config.toml
hidden_act = "swiglu"
norm_eps = 1e-05
positions = "rope"
qk_norm = false
parallel_block = false
init_std_down = 0.00246
optimizer = "muon_variant"
learning_rate = 0.00635
decay_shape = "linear"
final_lr_fraction = 0.0
train_tokens = 576900000
MLP neurons of a small language model. Each row is named by its layer, matrix (gate and up: input weights) and neuron, and shows model dimensions 400-495. Each number is 200 + 20 x the weight over its row's rms, rounded and kept within 0 to 999. A neuron's up and down rows have the sign that makes its largest values positive.
After each neuron's rows, "fires in" lists the words (lower case) most often at its 100 highest values on Wikipedia text that the model never trained on. A number after a token or word is its count.

L4.gate188,206,221,194,233,195,187,173,179,195,174,214,230,179,239,201,231,241,194,174,237,192,203,205,233,196,200,201,223,205,194,210,184,166,204,196,199,180,188,199,185,242,197,203,196,229,184,209,222,208,179,203,171,234,234,220,185,221,180,205,188,147,212,239,205,191,182,183,173,206,197,187,189,206,184,211,182,191,197,199,200,211,191,202,209,209,193,172,217,188,214,208,170,172,184,192,175
L4.up188,217,206,202,260,192,208,203,183,221,188,166,231,194,188,234,217,218,190,191,204,176,191,160,209,203,189,191,223,171,238,185,211,184,164,223,180,192,166,201,215,214,186,182,187,210,221,191,199,168,199,194,189,205,180,182,248,174,192,188,210,200,213,213,193,227,149,178,205,194,190,145,217,166,184,217,164,213,208,192,235,222,248,199,200,190,164,186,207,224,168,165,197,172,205,199,179
fires in: "of" 24, "was" 12, "were" 10, "record" 4

L4.gate1758,212,170,190,192,164,205,203,191,199,190,202,209,230,171,213,202,220,244,210,167,224,202,228,193,177,211,195,234,200,188,237,208,188,246,206,221,228,162,184,210,244,186,206,216,197,216,191,198,205,202,191,231,167,192,196,210,197,188,192,237,186,233,212,190,200,246,187,219,162,215,209,219,220,192,191,196,200,190,207,153,226,209,182,164,169,186,220,183,206,173,259,171,201,163,172,212
L4.up1758,176,210,168,179,211,216,212,241,189,189,231,199,186,194,210,189,219,201,241,186,195,192,194,176,171,219,185,202,230,251,231,197,195,213,247,202,200,203,173,218,217,209,187,232,254,189,186,188,200,179,196,202,219,150,197,169,184,211,231,239,163,231,230,186,214,190,228,176,194,182,178,217,179,205,183,192,206,186,200,167,211,219,219,182,215,215,212,160,224,219,216,179,226,175,217,206
fires in: "have" 11, "to" 11, "be" 10, "by" 9, "due" 5, "can" 5

L4.gate681,204,207,192,202,199,197,207,195,201,194,199,194,197,199,211,210,181,211,224,192,204,216,200,195,217,219,220,201,209,188,206,196,172,208,171,190,202,240,232,205,203,186,158,196,175,229,214,181,206,215,222,208,228,197,224,186,202,176,221,167,223,200,165,226,232,198,187,184,176,217,158,218,179,189,202,192,168,187,191,208,177,179,242,199,213,178,202,211,206,171,227,193,227,194,193,203
L4.up681,246,202,185,231,213,233,192,182,191,218,211,219,227,173,170,193,186,200,202,193,208,217,203,196,205,194,203,235,201,207,185,209,213,218,181,190,204,194,218,189,228,163,212,203,209,193,227,199,168,217,196,211,221,194,197,201,185,185,208,195,210,199,181,200,223,180,183,196,181,198,194,172,196,181,208,172,190,225,232,202,168,201,221,144,188,188,198,202,204,206,234,219,184,183,182,180
fires in: "of" 33, "in" 21, "the" 12, "its" 5, "his" 5

L4.gate879,178,185,207,229,207,213,233,228,203,198,198,171,220,201,214,177,211,180,222,176,222,223,228,184,199,209,176,199,206,247,209,196,190,204,223,157,198,236,205,216,184,205,199,179,190,203,217,203,226,199,190,220,215,196,206,236,176,190,234,175,212,183,192,200,166,180,204,220,236,218,222,176,219,216,201,208,186,215,220,163,183,180,239,209,220,180,223,213,183,219,193,226,227,201,220,195
L4.up879,192,209,180,210,249,226,217,215,166,193,191,183,224,205,186,192,225,198,239,190,173,177,175,202,164,184,198,193,217,213,209,216,187,212,204,200,188,209,233,238,182,206,173,184,167,202,177,190,218,199,195,211,206,183,187,195,227,200,208,164,225,204,157,203,211,184,183,187,198,212,187,197,201,222,202,184,177,192,242,189,166,165,167,207,174,195,205,211,185,225,177,175,209,261,196,182
fires in: "al" 29, "of" 21, "the" 14, "el" 5

L4.gate302,223,185,194,206,199,214,213,189,199,200,224,214,211,204,192,192,204,170,190,190,167,195,228,240,187,196,204,226,227,191,212,210,204,158,207,177,221,236,184,216,169,195,182,171,192,196,251,216,192,221,227,229,181,215,262,171,222,223,231,184,227,220,221,201,178,203,196,219,175,173,198,182,226,217,225,225,214,210,206,183,184,175,230,197,190,223,197,184,216,191,156,185,223,214,157,205
L4.up302,207,183,196,238,202,188,205,205,198,193,196,210,184,169,176,183,182,159,178,181,204,192,200,200,213,268,199,202,217,218,226,174,195,169,197,192,154,218,190,228,237,200,208,189,206,240,199,204,219,222,193,191,194,195,265,167,218,177,227,193,202,208,205,205,185,180,239,200,179,197,218,146,225,229,235,188,174,221,193,181,188,189,214,202,199,207,218,225,189,185,197,191,204,237,161,203
fires in: "it" 56, "that" 8, "he" 4

L4.gate2071,215,148,194,203,242,213,196,186,254,203,185,221,195,191,202,220,202,245,131,180,197,187,231,220,235,173,171,208,215,174,186,224,183,220,184,200,213,202,216,211,210,189,176,186,219,183,212,210,194,196,191,201,220,193,188,180,250,194,203,190,206,163,200,177,205,190,210,185,194,196,222,192,195,177,214,221,215,193,203,216,190,203,227,161,193,202,218,191,182,202,208,208,205,182,175,216
L4.up2071,218,209,192,215,196,178,196,175,180,191,195,185,186,203,195,175,200,228,184,187,178,201,231,201,208,196,216,228,238,194,236,178,216,244,222,199,232,190,216,210,189,182,167,209,224,212,206,176,190,199,199,221,187,233,212,187,175,236,174,200,191,175,214,185,176,211,195,205,209,214,224,200,225,218,171,219,244,188,212,216,199,184,184,193,195,193,210,219,170,208,230,207,199,204,182,208
fires in: "as" 94

L4.gate1095,218,245,205,225,176,165,212,207,183,197,194,195,191,198,171,246,196,213,166,182,187,188,227,218,212,233,205,227,209,157,213,211,198,192,171,223,220,221,209,184,213,202,221,243,199,210,189,235,185,220,183,170,213,215,201,184,224,192,218,192,167,195,229,214,208,210,202,190,246,217,190,193,170,234,173,198,197,207,186,193,200,220,185,182,192,166,217,220,181,216,177,193,189,233,193,194
L4.up1095,194,212,199,184,206,218,155,198,163,221,221,190,196,176,182,198,180,211,202,193,209,188,217,191,223,203,212,230,224,203,197,206,205,231,200,184,228,197,227,204,155,224,181,162,222,189,209,224,186,230,216,208,225,213,203,188,191,204,177,165,201,207,183,215,207,173,190,204,161,226,213,212,186,229,223,214,235,183,195,200,206,239,178,196,177,211,199,226,194,160,188,224,193,179,212,196
fires in: "at" 57, "from" 18, "the" 9, "of" 8, "by" 5

L4.gate2237,241,185,189,212,218,230,212,192,191,185,206,212,220,175,188,185,179,177,227,205,223,229,192,198,221,212,190,204,197,159,177,200,201,236,192,179,173,216,198,187,243,246,183,179,167,150,228,178,226,229,182,208,223,218,190,197,216,179,212,210,204,200,193,245,221,188,189,194,190,222,187,209,168,167,205,173,163,190,233,161,190,231,218,176,213,175,204,198,211,220,218,215,212,216,168,204
L4.up2237,202,201,230,211,190,209,209,181,203,194,209,217,169,187,218,209,182,192,180,210,180,213,231,183,221,176,218,194,186,207,227,195,196,208,229,199,179,202,239,207,229,237,139,152,193,194,211,172,205,212,182,209,230,193,228,158,185,199,204,193,197,237,200,205,213,203,190,172,208,214,226,173,198,221,191,224,194,228,215,186,215,221,219,197,213,188,219,204,193,195,180,154,212,242,208,199
fires in: "of" 29, "had" 16, "to" 12, "should" 4

L4.gate412,212,176,221,167,206,163,202,148,206,198,205,181,225,209,203,215,207,181,181,177,187,202,202,222,204,206,215,173,186,210,231,239,163,216,199,221,179,212,193,217,226,185,186,223,201,188,192,221,196,195,202,200,227,225,211,224,193,216,201,179,190,172,226,196,202,187,215,206,200,220,214,194,174,157,196,204,220,225,189,216,194,211,227,178,172,234,218,204,209,186,180,171,187,197,165,170
L4.up412,226,199,173,194,168,212,204,198,217,212,172,201,199,173,183,199,200,214,196,170,200,179,210,220,224,177,195,182,183,190,177,195,198,168,197,222,216,213,193,153,195,212,218,226,231,218,221,202,193,224,183,183,190,187,199,183,187,205,215,184,196,250,196,207,207,215,194,195,220,214,196,176,200,164,234,236,194,244,193,213,185,200,216,201,223,187,217,202,204,169,235,215,191,189,166,160
fires in: "a" 46, "part" 16, "member" 5

L4.gate1207,199,197,211,227,221,210,179,184,203,194,211,178,199,158,173,178,224,159,228,198,178,228,191,167,187,223,223,193,174,192,236,196,192,186,198,195,199,241,204,234,196,181,193,196,192,225,194,166,181,186,206,228,177,176,213,208,186,204,225,143,170,217,184,216,197,189,208,213,180,251,201,213,208,203,183,194,225,226,163,195,195,187,174,208,215,192,212,205,193,208,212,206,192,168,205,202
L4.up1207,234,206,218,203,203,241,185,191,197,167,214,202,212,206,187,212,187,208,211,175,211,210,182,216,192,212,182,185,202,216,211,193,177,215,191,200,197,251,190,173,174,207,224,207,221,194,207,212,167,201,210,194,223,196,157,212,215,185,210,210,166,221,215,188,192,190,192,206,173,203,203,189,194,183,189,197,216,223,182,198,208,199,177,203,213,194,223,220,218,195,211,187,197,160,198,212
fires in: "and" 73, "or" 4

L4.gate1620,184,186,199,257,207,186,234,217,219,239,230,207,217,220,199,188,206,199,209,168,193,189,217,224,207,192,212,192,196,183,207,183,207,210,199,244,205,212,212,220,207,205,167,141,185,217,211,215,179,210,192,204,199,191,213,192,234,200,236,198,213,223,203,160,182,201,209,165,207,191,202,161,210,175,179,200,190,213,188,189,192,212,232,200,193,218,193,191,214,180,201,165,206,190,186,190
L4.up1620,189,174,219,226,208,239,212,234,222,195,218,218,201,200,230,177,227,179,197,247,192,222,178,240,205,200,161,225,182,193,189,183,209,194,170,226,196,220,221,186,198,186,195,204,195,197,217,168,193,192,205,172,183,212,201,185,208,214,218,216,194,198,216,219,184,202,181,178,192,196,212,176,199,215,200,209,190,232,212,160,223,187,189,195,179,198,205,236,189,198,210,175,224,199,205,224
fires in: "of" 53, "in" 23, "by" 5, "the" 5

L4.gate638,184,205,187,257,214,176,156,150,194,239,217,187,193,170,212,232,190,181,230,165,227,196,233,198,215,191,242,177,205,216,219,185,169,214,247,203,225,197,188,186,186,188,196,178,175,210,202,213,187,241,192,184,184,188,195,199,203,233,199,195,223,174,211,145,189,215,195,195,215,216,239,213,154,191,205,153,185,200,192,198,245,202,206,197,189,203,210,215,206,192,199,182,213,199,208,242
L4.up638,181,184,184,179,224,174,201,205,164,213,235,181,202,199,208,212,189,194,217,175,198,214,203,214,220,178,187,211,200,161,196,196,242,216,179,177,181,216,199,197,208,212,181,193,213,187,215,201,234,205,235,211,204,175,229,247,225,188,215,182,225,184,201,191,185,250,178,205,172,194,196,250,196,209,203,246,159,201,177,193,194,208,199,216,217,173,185,241,195,231,165,177,245,190,215,214
fires in: "when" 16, "if" 13, "of" 12, "once" 11, "how" 6, "that" 6

L4.gate2256,200,218,194,235,190,180,178,208,165,217,224,209,195,211,200,201,203,155,185,222,197,201,201,227,189,214,174,190,230,202,196,202,178,178,185,221,160,208,203,204,202,215,201,198,190,156,178,204,186,228,178,192,216,202,160,173,208,203,166,185,189,182,194,201,207,180,190,191,196,246,229,189,221,200,191,222,206,213,188,212,236,189,184,204,176,179,195,198,201,175,201,214,224,191,207,237
L4.up2256,177,235,215,203,194,180,164,218,186,195,179,209,190,224,205,204,207,179,183,210,230,205,187,156,213,184,172,177,222,222,206,202,168,189,175,235,212,180,206,190,210,174,219,206,204,195,180,241,206,218,235,191,196,197,204,209,220,200,175,201,219,176,212,210,199,216,206,188,211,213,189,206,189,190,184,206,196,234,198,199,187,211,217,189,211,196,184,186,219,204,237,200,215,178,181,218
fires in: "of" 11, "other" 11, "several" 9, "various" 8, "many" 8, "different" 6

L4.gate1641,173,206,199,179,193,216,197,189,183,183,205,178,197,185,210,234,164,206,185,163,203,215,189,196,174,176,176,230,234,189,227,167,201,221,193,210,180,203,182,187,224,218,191,218,190,210,204,197,192,145,229,203,216,214,179,212,209,174,223,149,178,169,204,174,182,159,221,217,185,234,227,172,210,224,195,184,185,145,209,214,182,215,188,186,163,232,186,212,232,203,205,183,190,233,202,193
L4.up1641,176,218,227,227,190,224,209,207,180,180,187,184,164,226,236,230,197,180,195,209,180,157,163,212,207,212,211,211,184,212,227,186,219,180,203,204,169,206,199,222,210,225,216,203,179,173,187,234,206,208,200,212,182,229,203,221,225,185,230,183,204,190,233,173,190,200,206,206,175,202,220,192,170,188,153,214,201,160,195,214,210,170,220,192,222,221,167,193,176,205,152,230,238,220,207,180
fires in: "and" 19, "as" 15, "while" 9, "out" 6, "after" 6, "when" 6

L4.gate1365,179,231,232,211,210,198,231,217,215,202,220,205,193,198,188,193,179,189,186,202,208,202,179,229,195,196,181,224,166,198,214,177,208,232,212,201,182,209,192,208,193,169,158,167,181,216,197,205,205,229,221,178,192,219,184,233,206,200,210,168,175,206,202,202,175,173,232,182,171,200,172,187,208,215,218,186,162,207,208,153,188,169,193,202,192,187,175,184,183,180,205,203,180,227,138,194
L4.up1365,194,202,170,202,186,217,171,262,205,183,213,209,178,170,168,193,211,174,156,218,172,174,217,180,204,220,190,220,191,176,212,210,185,208,192,213,162,205,265,189,176,200,200,189,201,189,228,188,185,205,212,218,184,211,209,172,226,200,223,191,201,187,208,189,178,186,203,211,217,237,199,211,198,217,186,201,201,197,185,168,223,182,189,185,204,207,204,229,170,151,196,202,216,211,188,228
fires in: "of" 33, "that" 17, "in" 12, "for" 8, "by" 6, "from" 6

L4.gate1901,167,211,221,234,198,197,224,222,193,192,191,162,236,163,202,220,196,222,231,169,201,188,208,207,181,228,211,200,211,219,166,226,190,221,206,176,233,200,238,207,228,195,190,194,219,186,193,188,218,231,226,239,229,227,209,220,216,166,193,157,197,181,228,179,203,198,158,185,179,202,189,210,207,209,201,195,208,206,213,207,170,166,162,178,181,213,207,174,193,181,222,173,212,190,188,159
L4.up1901,213,224,223,200,239,182,215,203,203,210,210,168,178,191,168,157,223,195,246,210,187,198,192,235,209,205,175,189,200,204,168,160,150,209,207,223,223,217,240,214,177,183,220,204,233,183,200,197,219,207,221,199,205,196,210,191,195,190,210,195,190,240,238,204,192,193,226,178,185,210,209,195,192,180,185,208,226,181,189,221,213,206,169,205,222,205,181,231,213,199,212,183,188,177,183,206
fires in: "as" 59, "pöppendorf" 4

L4.gate1826,183,160,169,209,203,206,177,184,219,203,224,220,201,214,190,239,199,230,230,200,246,200,173,195,205,186,196,195,206,214,216,207,207,202,251,189,195,186,193,213,204,188,188,215,199,165,191,174,205,213,210,195,203,207,173,200,220,200,206,185,205,200,222,195,159,209,193,195,236,188,230,213,197,155,196,242,210,147,185,197,203,210,187,202,156,226,187,182,197,213,187,198,186,163,209,189
L4.up1826,211,219,176,232,209,190,236,179,228,191,182,187,181,179,192,232,179,187,192,193,211,172,212,200,233,216,220,202,234,177,200,176,157,185,225,192,194,192,209,212,237,223,213,186,195,181,221,238,237,184,215,213,200,210,186,213,217,179,258,198,206,189,174,181,169,181,196,179,254,197,193,217,193,171,216,216,216,161,187,191,179,195,197,231,185,213,214,225,206,192,184,199,192,208,181,159
fires in: "a" 48, "the" 21, "which" 11, "an" 9

L4.gate1814,201,217,184,185,189,171,197,174,223,228,216,191,178,195,157,205,207,185,197,210,247,209,199,182,176,193,242,176,217,218,200,196,200,204,206,210,202,216,175,211,185,214,178,175,231,206,203,188,202,177,222,188,197,196,218,170,162,208,178,229,196,190,228,177,181,199,226,188,216,177,206,177,193,214,204,161,179,163,186,231,173,205,193,204,163,206,215,195,203,186,201,164,188,208,153,243
L4.up1814,159,224,208,178,177,219,199,211,217,216,214,203,222,206,194,229,167,213,210,173,226,220,172,196,193,202,169,203,194,206,212,198,189,211,236,227,244,187,206,193,194,205,188,208,203,217,185,163,196,195,197,226,201,204,183,200,170,205,240,177,202,196,182,167,211,183,181,184,169,185,220,204,203,211,211,161,201,166,242,207,199,164,215,180,221,192,180,196,177,148,230,191,206,193,228,180
fires in: "we" 25, "i" 22, "you" 10, "it" 9, "they" 8, "he" 4

L4.gate657,160,222,217,189,227,221,220,196,244,175,206,221,173,212,188,184,248,195,198,197,203,257,181,225,214,219,179,218,220,189,200,195,203,228,213,209,257,211,175,173,240,193,169,211,183,209,217,173,197,195,194,200,183,261,237,195,197,196,238,193,205,198,242,171,196,163,239,212,197,194,185,226,171,208,194,213,204,213,206,169,192,185,197,194,197,208,171,211,223,214,236,200,222,187,211,199
L4.up657,211,216,198,220,205,196,206,165,172,211,199,201,213,218,198,190,214,169,210,196,208,216,220,222,226,200,172,222,213,202,208,174,187,240,193,200,227,226,171,155,218,170,182,203,221,200,231,177,188,221,169,187,182,196,226,185,202,183,195,182,198,174,212,172,185,167,208,193,198,168,185,238,145,236,198,218,180,201,188,211,226,228,201,177,205,174,206,185,203,211,209,199,215,194,228,240
fires in: "of" 22, "with" 20, "far" 7, "years" 7, "months" 5

L4.gate1578,193,236,231,197,186,198,223,190,185,203,185,215,209,202,182,164,184,181,174,218,181,239,213,211,193,159,189,190,188,200,218,195,195,206,184,243,169,227,183,213,205,183,178,190,202,195,190,225,193,186,244,197,163,228,246,198,223,209,206,185,167,233,212,179,186,195,193,188,191,201,232,193,198,235,203,223,221,215,182,180,170,229,212,178,159,225,199,176,208,227,185,214,191,230,219,185
L4.up1578,185,220,177,205,184,184,202,192,169,205,179,170,243,201,170,170,235,227,166,206,197,196,212,193,167,207,229,195,204,193,145,205,224,218,193,212,208,169,143,211,227,188,233,204,206,223,242,188,189,204,183,186,180,210,204,204,204,179,202,237,174,185,224,195,172,197,211,186,189,192,234,150,177,220,201,190,193,193,206,203,192,202,211,192,182,228,181,187,248,218,219,225,178,185,193,187
fires in: "years" 21, "months" 8, "few" 8, "days" 7, "year" 6

L4.gate391,196,220,207,199,211,212,180,208,218,193,224,220,186,235,173,199,175,166,187,203,209,185,200,194,195,219,202,216,161,201,197,215,167,187,177,238,189,174,227,186,219,170,166,227,233,222,191,209,209,189,222,200,229,227,184,202,196,195,206,159,173,191,217,202,210,168,231,181,196,217,201,181,143,186,173,181,172,233,177,204,155,206,214,213,186,166,248,188,236,166,201,193,237,182,191,189
L4.up391,238,243,194,191,234,186,163,168,230,212,184,217,169,212,224,177,243,176,198,193,244,216,178,206,244,203,216,193,197,228,209,219,169,202,174,220,187,166,216,174,194,211,199,214,202,163,181,191,175,189,170,229,224,222,170,157,203,179,164,177,183,201,187,218,222,220,186,204,198,169,153,201,188,222,193,178,182,210,199,231,193,190,224,188,222,193,193,226,147,216,197,203,191,184,221,210
fires in: "of" 97

L4.gate172,214,214,200,202,188,208,160,159,199,193,237,173,220,169,210,198,228,232,199,175,233,205,186,228,207,203,227,232,226,231,197,213,163,184,236,217,175,234,194,187,193,195,187,193,200,189,179,195,211,213,183,219,198,190,179,213,215,204,189,139,183,200,213,197,238,211,221,190,216,190,225,223,185,219,218,212,211,196,161,198,207,204,185,253,218,193,197,205,223,211,203,198,255,203,216,211
L4.up172,221,147,205,198,237,217,205,200,203,193,197,199,203,220,191,209,232,198,213,180,211,223,211,236,200,214,193,201,206,201,216,232,186,187,193,179,209,205,199,198,158,204,189,230,206,202,161,175,189,193,196,187,226,199,218,213,200,229,169,225,218,188,211,202,199,198,192,211,198,189,186,212,207,199,209,200,169,204,187,237,186,174,193,187,232,186,182,207,213,240,196,198,153,193,216,179
fires in: "from" 83

L4.gate1265,187,221,240,191,223,191,203,209,194,233,212,176,189,179,194,181,203,160,191,210,186,185,204,199,196,163,240,198,183,219,203,183,221,204,208,181,120,195,194,209,199,176,178,181,176,169,213,185,196,190,199,236,261,192,197,205,180,204,201,192,200,172,201,218,223,167,193,193,201,216,177,193,204,216,166,219,238,220,196,213,189,226,217,228,189,229,195,191,194,207,235,222,219,197,203,188
L4.up1265,210,194,223,171,203,224,201,176,166,236,209,185,202,201,212,163,231,184,202,159,181,194,194,211,198,192,254,217,182,196,217,189,217,219,192,191,178,212,186,200,200,204,181,233,194,219,245,198,179,207,194,192,208,168,200,211,190,170,207,186,184,172,202,171,184,221,197,211,225,193,181,185,168,212,206,209,186,201,194,211,206,208,214,195,157,182,193,226,224,200,203,194,228,231,253,187
fires in: "that" 71, "per" 7

L4.gate990,207,202,226,206,197,185,205,205,213,185,196,199,210,209,214,193,191,181,228,231,191,178,228,213,171,261,203,250,170,188,226,196,175,200,195,216,201,225,207,191,236,197,172,203,221,236,175,217,191,166,205,188,237,178,222,174,213,179,159,200,214,216,227,212,248,250,203,212,236,186,240,191,186,212,221,199,212,191,207,193,196,217,216,204,198,182,182,189,201,253,187,195,218,218,174,213
L4.up990,207,225,211,240,155,164,209,202,171,208,196,217,185,201,181,212,183,233,182,184,193,184,180,195,215,217,195,191,191,175,180,222,205,186,206,216,189,199,188,185,213,194,196,212,215,168,201,199,208,215,215,242,223,216,210,215,181,172,164,201,208,204,161,197,214,204,219,193,205,189,194,211,205,130,206,242,215,175,189,185,211,187,218,182,208,156,202,172,192,221,183,166,148,183,250,191
fires in: "to" 45, "and" 28, "of" 9

L4.gate861,192,195,193,217,187,198,164,208,210,160,220,174,211,233,177,219,179,213,172,230,219,218,174,192,204,197,194,227,187,218,221,226,167,210,165,215,164,202,149,201,191,186,233,182,220,196,203,201,198,205,185,226,184,190,158,215,201,190,185,209,187,203,190,201,206,184,205,223,215,213,205,154,189,208,250,152,189,205,235,199,185,234,201,218,221,226,201,211,190,213,209,178,250,200,180,229
L4.up861,188,220,199,187,219,217,192,175,218,207,195,204,202,206,219,212,178,197,194,229,189,167,201,214,194,193,222,212,192,222,224,186,190,217,169,216,191,193,205,226,180,212,182,217,238,186,238,202,216,236,201,212,190,191,190,230,215,170,187,213,205,179,206,195,197,203,233,173,246,200,203,207,192,181,166,174,194,203,224,199,213,206,227,208,187,198,171,188,236,195,211,218,214,212,220,173
fires in: "city" 19, "state" 14, "world" 12, "national" 12

L4.gate987,192,223,245,184,178,194,210,182,207,186,194,215,206,199,182,211,189,189,204,211,220,215,191,182,188,182,192,211,191,189,216,179,236,187,234,219,236,195,159,197,208,205,191,192,181,173,246,217,174,187,253,206,199,190,221,209,165,250,210,188,187,187,204,224,211,191,189,214,228,211,202,217,188,197,204,201,208,205,214,181,242,200,203,212,229,206,190,194,168,205,209,203,235,183,202,197
L4.up987,187,236,214,207,192,181,215,186,220,198,231,231,183,185,224,214,200,224,153,215,215,207,166,162,177,193,198,186,171,204,224,183,241,207,215,234,195,160,195,196,207,178,184,197,187,183,198,226,222,184,194,198,182,202,184,214,195,170,210,191,215,219,187,195,193,180,192,182,201,189,235,208,208,216,186,235,226,209,220,190,238,206,187,208,160,218,194,164,175,209,168,171,185,207,207,195
fires in: "is" 25, "it" 10, "he" 9, "was" 6

L4.gate290,171,201,193,206,200,200,189,191,198,198,183,197,222,179,209,188,190,152,248,203,188,204,240,206,202,193,184,182,203,180,185,198,213,232,215,188,204,219,182,190,182,205,175,222,198,186,198,197,179,236,201,200,231,204,195,238,206,224,191,152,235,208,220,214,210,157,205,206,189,187,175,191,201,195,174,179,202,255,207,242,211,192,206,194,165,152,195,197,164,194,227,172,136,180,180,241
L4.up290,209,165,219,208,209,218,215,199,200,210,217,185,197,159,218,222,196,204,212,201,187,192,215,203,204,197,173,220,222,225,192,215,168,216,210,177,191,193,179,208,188,174,230,223,149,202,190,180,214,187,179,163,167,194,225,180,224,220,221,174,211,206,227,172,189,196,204,195,145,169,210,188,191,209,228,205,203,179,231,197,217,226,176,186,195,179,245,215,222,213,211,184,216,197,240,177
fires in: "of" 96

L4.gate1881,192,216,175,191,213,204,214,195,243,213,185,182,209,198,207,214,212,200,194,235,244,210,226,204,199,224,224,187,188,215,200,169,192,197,203,195,192,199,224,214,177,180,196,217,182,214,190,246,195,188,218,199,188,233,192,209,214,223,192,203,214,217,225,207,200,164,191,201,202,182,196,175,185,219,196,215,194,204,270,206,207,205,259,230,199,199,184,174,220,210,194,205,185,207,209,188
L4.up1881,194,186,169,239,216,197,202,207,196,208,183,216,179,198,222,207,250,183,195,207,212,232,217,211,196,191,213,199,221,229,210,221,201,189,221,191,190,241,198,224,203,208,223,195,171,213,187,201,203,187,177,217,223,186,225,144,211,196,205,224,175,174,241,186,190,163,179,179,235,209,249,225,215,202,206,208,196,184,219,221,197,150,172,202,194,209,196,175,204,183,199,219,226,206,180,202
fires in: "the" 33, "of" 14, "season" 6, "left" 4

L4.gate1429,167,199,194,187,211,175,178,156,221,196,190,204,205,192,225,205,198,191,196,185,173,201,187,190,227,191,188,200,206,187,165,195,195,211,200,197,240,201,231,160,216,203,200,204,162,194,188,203,195,200,217,226,195,195,211,195,178,212,227,236,163,199,193,188,209,208,223,210,168,177,216,183,203,172,213,224,232,204,172,213,217,208,193,186,208,215,228,217,170,199,235,211,188,179,207,224
L4.up1429,163,187,225,248,240,231,200,175,217,191,198,185,207,182,190,194,166,205,192,205,225,204,176,200,179,201,195,193,207,197,194,160,224,181,203,192,208,204,223,161,218,147,206,195,179,180,200,185,194,180,200,191,209,215,187,235,179,168,187,180,194,213,173,224,188,188,254,158,192,245,189,195,201,212,159,211,201,172,211,201,218,209,194,246,199,216,215,207,162,198,207,169,227,154,196,217
fires in: "as" 15, "named" 11, "known" 8, "called" 8, "means" 6, "also" 4

L4.gate14,190,188,200,175,188,176,135,166,216,212,205,222,217,207,214,185,180,236,190,209,207,183,187,193,190,208,157,214,204,184,175,205,197,166,205,186,195,196,208,213,180,207,207,180,215,195,149,226,210,189,204,203,221,183,203,186,226,224,211,176,200,201,223,181,218,212,212,223,218,210,187,185,213,214,175,201,222,192,180,168,190,195,178,192,176,192,205,215,190,228,213,189,208,212,208,173
L4.up14,183,150,202,173,203,174,163,211,221,210,226,214,184,215,203,180,215,202,185,197,190,180,200,208,197,198,189,191,194,189,210,164,217,173,190,218,206,228,189,168,197,205,195,189,191,181,188,227,219,217,177,186,204,206,248,213,200,230,190,186,168,191,231,216,193,207,215,224,224,174,206,178,176,204,203,186,235,205,204,198,184,238,193,219,194,166,198,193,217,220,206,180,210,202,204,161
fires in: "by" 97

L4.gate1227,255,222,192,206,169,195,181,192,236,204,194,177,208,200,209,195,165,193,205,206,219,219,204,246,230,187,220,195,198,193,189,201,187,196,184,201,201,202,171,187,205,221,206,216,219,192,208,203,237,185,224,215,198,186,197,158,205,194,267,223,243,175,180,229,183,188,209,213,249,200,173,208,165,212,199,190,159,210,188,196,208,173,203,184,161,218,171,213,213,220,184,229,199,214,192,156
L4.up1227,192,203,196,161,235,180,198,231,205,216,217,198,196,254,195,213,174,241,204,207,215,198,180,156,200,192,212,190,203,219,219,208,179,197,204,206,176,199,216,209,217,150,174,217,194,170,189,221,215,190,189,166,217,217,191,216,205,203,189,209,197,205,156,176,205,223,211,206,173,187,210,228,230,227,206,214,201,218,207,219,219,227,214,185,214,176,217,232,204,180,201,174,178,226,218,179
fires in: "to" 30, "state" 17, "for" 7, "national" 4, "at" 4

L4.gate929,197,204,190,231,195,190,209,179,193,224,171,224,179,189,221,226,211,196,187,189,251,187,199,186,227,181,217,179,225,174,184,151,227,204,153,200,226,205,212,194,172,175,197,189,217,181,224,202,182,196,171,210,192,216,203,234,186,185,206,186,160,190,221,196,193,189,195,202,209,203,163,212,207,206,200,175,202,182,196,189,214,240,207,197,177,223,208,185,220,216,185,186,194,182,185,192
L4.up929,190,208,175,289,211,219,174,174,203,199,211,194,195,228,201,158,192,177,207,211,210,181,189,175,190,220,191,219,188,161,202,174,194,228,186,214,228,215,203,195,194,187,180,180,181,186,200,191,206,197,172,179,198,187,188,191,209,237,224,211,148,190,199,219,187,180,187,189,225,219,176,195,223,194,214,212,200,209,189,211,188,191,246,161,212,210,198,186,185,171,204,199,169,202,206,211
fires in: "of" 51, "for" 11, "to" 6